From a checkpoint of a small transformer trained on Wikipedia.
Training: a variant of Adam for these matrices, 338M tokens, 5159 steps.
MLP neurons of a small language model. Each row is named by its layer, matrix (up: input weights; down: output weights) and neuron, and shows model dimensions 16-111. Each number is 50 + 10 x the weight over its row's rms, rounded and kept within 0 to 99.
Before each neuron's rows, "fires on" lists the tokens most often at its 100 highest values on Wikipedia text that the model never trained on.

fires on: " was", " an", " L", " |"
L5.up1012:59 40 52 51 63 54 51 53 39 58 37 67 57 59 44 79 57 66 43 58 57 39 58 45 45 55 37 58 49 41 40 51 64 66 49 38 38 51 43 62 65 63 50 52 76 48 42 48 54 55 59 44 51 45 43 50 26 54 46 34 40 44 41 54 38 27 56 59 59 46 41 54 63 50 66 54 31 39 58 70 45 40 54 46 51 60 49 48 43 55 57 44 49 21 44 41
L5.down1012:46 56 48 48 39 59 56 51 57 56 45 58 55 56 54 44 50 63 59 40 53 69 60 45 49 64 53 53 55 49 44 53 54 55 36 75 39 52 24 40 50 45 57 40 35 53 51 44 68 49 52 53 56 40 38 67 63 53 46 68 47 58 39 53 38 55 53 49 57 65 48 43 52 52 44 34 54 44 41 36 44 62 54 45 37 44 51 66 38 50 54 48 57 76 42 57

fires on: "-", "ss", " Fin", "eri"
L5.up616:33 42 57 57 49 54 53 57 61 39 31 68 54 43 47 42 39 51 53 61 55 35 51 47 55 59 40 64 60 49 41 55 47 57 60 35 43 52 50 51 50 39 59 43 33 64 56 61 53 47 38 54 45 37 51 57 45 65 64 72 66 36 51 54 38 54 48 41 34 50 46 51 67 43 49 46 43 42 36 42 63 51 43 57 54 53 50 36 57 45 72 62 37 61 43 62
L5.down616:57 50 48 54 61 44 46 45 60 47 44 38 53 41 55 35 44 44 28 72 40 43 25 51 47 53 54 45 65 49 53 34 38 36 40 20 52 52 26 48 47 47 48 58 67 43 49 40 54 45 64 56 54 42 55 54 59 47 41 28 51 55 57 51 44 35 56 46 51 57 44 49 55 51 49 40 48 39 39 49 67 43 48 47 75 56 50 56 57 44 45 59 54 65 44 49

fires on: ".", " Robert", "ist", " Conn", "od", " John"
L5.up70:58 43 50 45 66 52 41 46 63 39 37 39 46 16 41 39 40 48 47 63 34 52 38 37 45 48 43 54 64 54 56 58 44 63 57 48 50 50 62 59 64 36 43 44 38 63 41 60 45 42 36 32 39 49 57 35 51 47 50 54 63 39 42 42 52 53 31 57 32 52 37 56 57 49 60 49 43 64 68 28 45 47 31 54 62 52 46 64 54 43 55 46 60 40 58 60
L5.down70:48 44 61 56 49 45 48 51 38 35 63 34 19 50 55 53 54 43 57 58 43 60 59 71 67 69 31 53 63 55 74 53 48 75 23 51 50 26 57 59 44 67 67 45 40 50 54 48 34 49 45 49 65 38 43 50 54 60 25 42 54 38 59 43 50 50 47 28 71 40 52 45 44 53 35 56 57 38 48 49 55 52 48 48 52 39 58 42 42 44 59 46 53 69 30 64

fires on: "-", " A", "th", " —", "10"
L5.up606:51 55 48 43 40 42 41 61 53 41 32 83 70 52 37 53 49 59 47 56 38 51 36 46 41 40 53 62 54 55 44 52 50 41 39 36 26 52 52 62 47 55 38 35 42 62 54 52 54 45 42 65 54 44 60 35 47 52 42 52 73 47 59 51 35 38 40 34 48 46 41 33 55 63 52 52 66 42 56 55 61 53 59 55 63 42 32 56 73 52 47 50 82 49 49 57
L5.down606:56 42 59 47 45 44 59 37 39 44 47 47 52 55 55 50 38 39 32 58 56 41 59 43 55 59 41 50 55 41 45 60 47 48 54 64 61 43 71 51 45 44 45 62 50 46 43 43 48 47 61 44 19 55 40 35 54 57 64 48 34 46 38 47 70 44 61 57 67 48 57 60 49 38 59 49 48 39 47 46 35 35 43 41 59 64 55 60 65 49 45 41 42 53 52 57

fires on: "=", " pre", " re", " be"
L5.up704:53 55 45 76 40 49 51 25 56 43 49 53 53 22 51 42 37 39 29 63 41 55 43 43 56 64 47 58 66 42 70 58 52 52 48 53 52 61 41 58 58 50 43 69 18 59 66 34 37 45 57 41 43 51 54 55 40 42 74 40 48 55 41 67 55 60 56 54 39 40 60 45 51 38 64 39 44 42 42 57 46 53 39 47 59 53 55 45 56 49 48 59 57 31 63 40
L5.down704:54 53 63 57 53 44 50 38 53 43 44 32 57 58 41 56 41 54 48 50 61 46 54 48 50 59 69 41 58 47 42 21 41 49 44 51 67 67 60 55 64 43 38 53 65 29 66 57 66 51 57 50 41 52 43 61 50 57 58 52 58 68 59 55 49 61 36 60 33 44 64 49 59 56 42 53 39 64 62 40 34 59 53 45 54 53 47 60 55 46 42 38 28 53 35 48

fires on: " he", " Fe", " He", " Po", " po"
L5.up970:36 61 52 48 48 42 45 32 57 36 52 46 63 35 50 63 46 55 28 44 38 48 47 36 46 41 59 60 60 57 56 41 51 45 55 53 48 77 42 59 59 41 50 55 48 51 64 46 53 67 54 35 43 28 50 41 38 54 33 47 69 36 35 49 49 47 49 43 49 30 46 51 65 34 48 37 60 58 43 44 21 55 52 45 53 51 57 48 70 51 45 69 71 43 56 44
L5.down970:41 37 38 45 47 49 47 42 46 63 44 58 44 46 41 46 45 36 54 57 50 39 58 50 46 37 33 56 47 64 35 55 45 55 59 32 39 52 63 52 43 47 38 65 61 52 59 42 54 64 47 53 44 64 65 59 46 44 63 48 66 65 56 59 40 55 48 56 48 37 48 43 34 50 41 63 69 57 57 37 58 55 35 28 46 59 30 54 54 61 52 50 62 51 46 60

fires on: " would", " may", " could", " must", " should", "lt"
L5.up987:46 44 55 64 59 47 40 61 43 58 36 50 54 29 63 48 43 56 46 54 49 69 27 42 40 55 51 51 55 55 51 54 70 54 53 48 33 49 63 56 43 27 44 55 21 57 54 49 44 53 49 48 56 49 50 43 47 55 52 51 54 36 40 28 41 54 52 50 47 55 48 60 62 54 87 62 38 51 64 61 54 42 44 52 58 43 51 24 66 64 55 64 39 53 55 48
L5.down987:53 69 41 39 40 41 53 49 57 48 43 57 35 55 50 58 57 65 40 39 52 46 66 49 55 56 51 41 54 27 55 51 39 62 38 49 34 40 55 60 51 58 59 36 46 35 65 35 52 58 36 43 76 29 60 51 62 55 58 53 60 45 37 50 54 59 53 52 40 41 61 49 46 44 29 44 47 58 39 44 31 57 59 63 55 29 42 40 60 55 50 60 67 53 48 51

fires on: " by", " m", " Division", "ti", " director", "ar"
L5.up529:58 53 65 61 64 60 50 46 59 42 57 56 54 53 53 56 39 41 55 33 48 54 48 43 43 48 51 43 56 45 39 42 67 60 45 38 54 53 59 52 29 45 63 38 38 39 58 53 53 48 56 37 50 32 56 45 48 67 57 42 50 42 56 29 42 53 47 41 58 50 35 49 68 58 75 58 56 63 61 61 32 42 48 52 37 55 56 42 47 48 64 57 62 49 60 49
L5.down529:42 58 65 68 53 62 51 54 49 59 42 57 31 42 50 67 50 47 58 40 36 58 53 54 64 70 42 54 43 41 66 33 55 54 53 55 41 59 37 67 42 68 55 49 55 51 55 45 46 59 37 52 23 29 53 56 60 44 44 55 51 38 43 51 63 56 46 47 50 37 55 65 44 25 47 46 50 52 51 34 56 52 53 62 37 49 54 38 47 65 41 59 51 66 37 47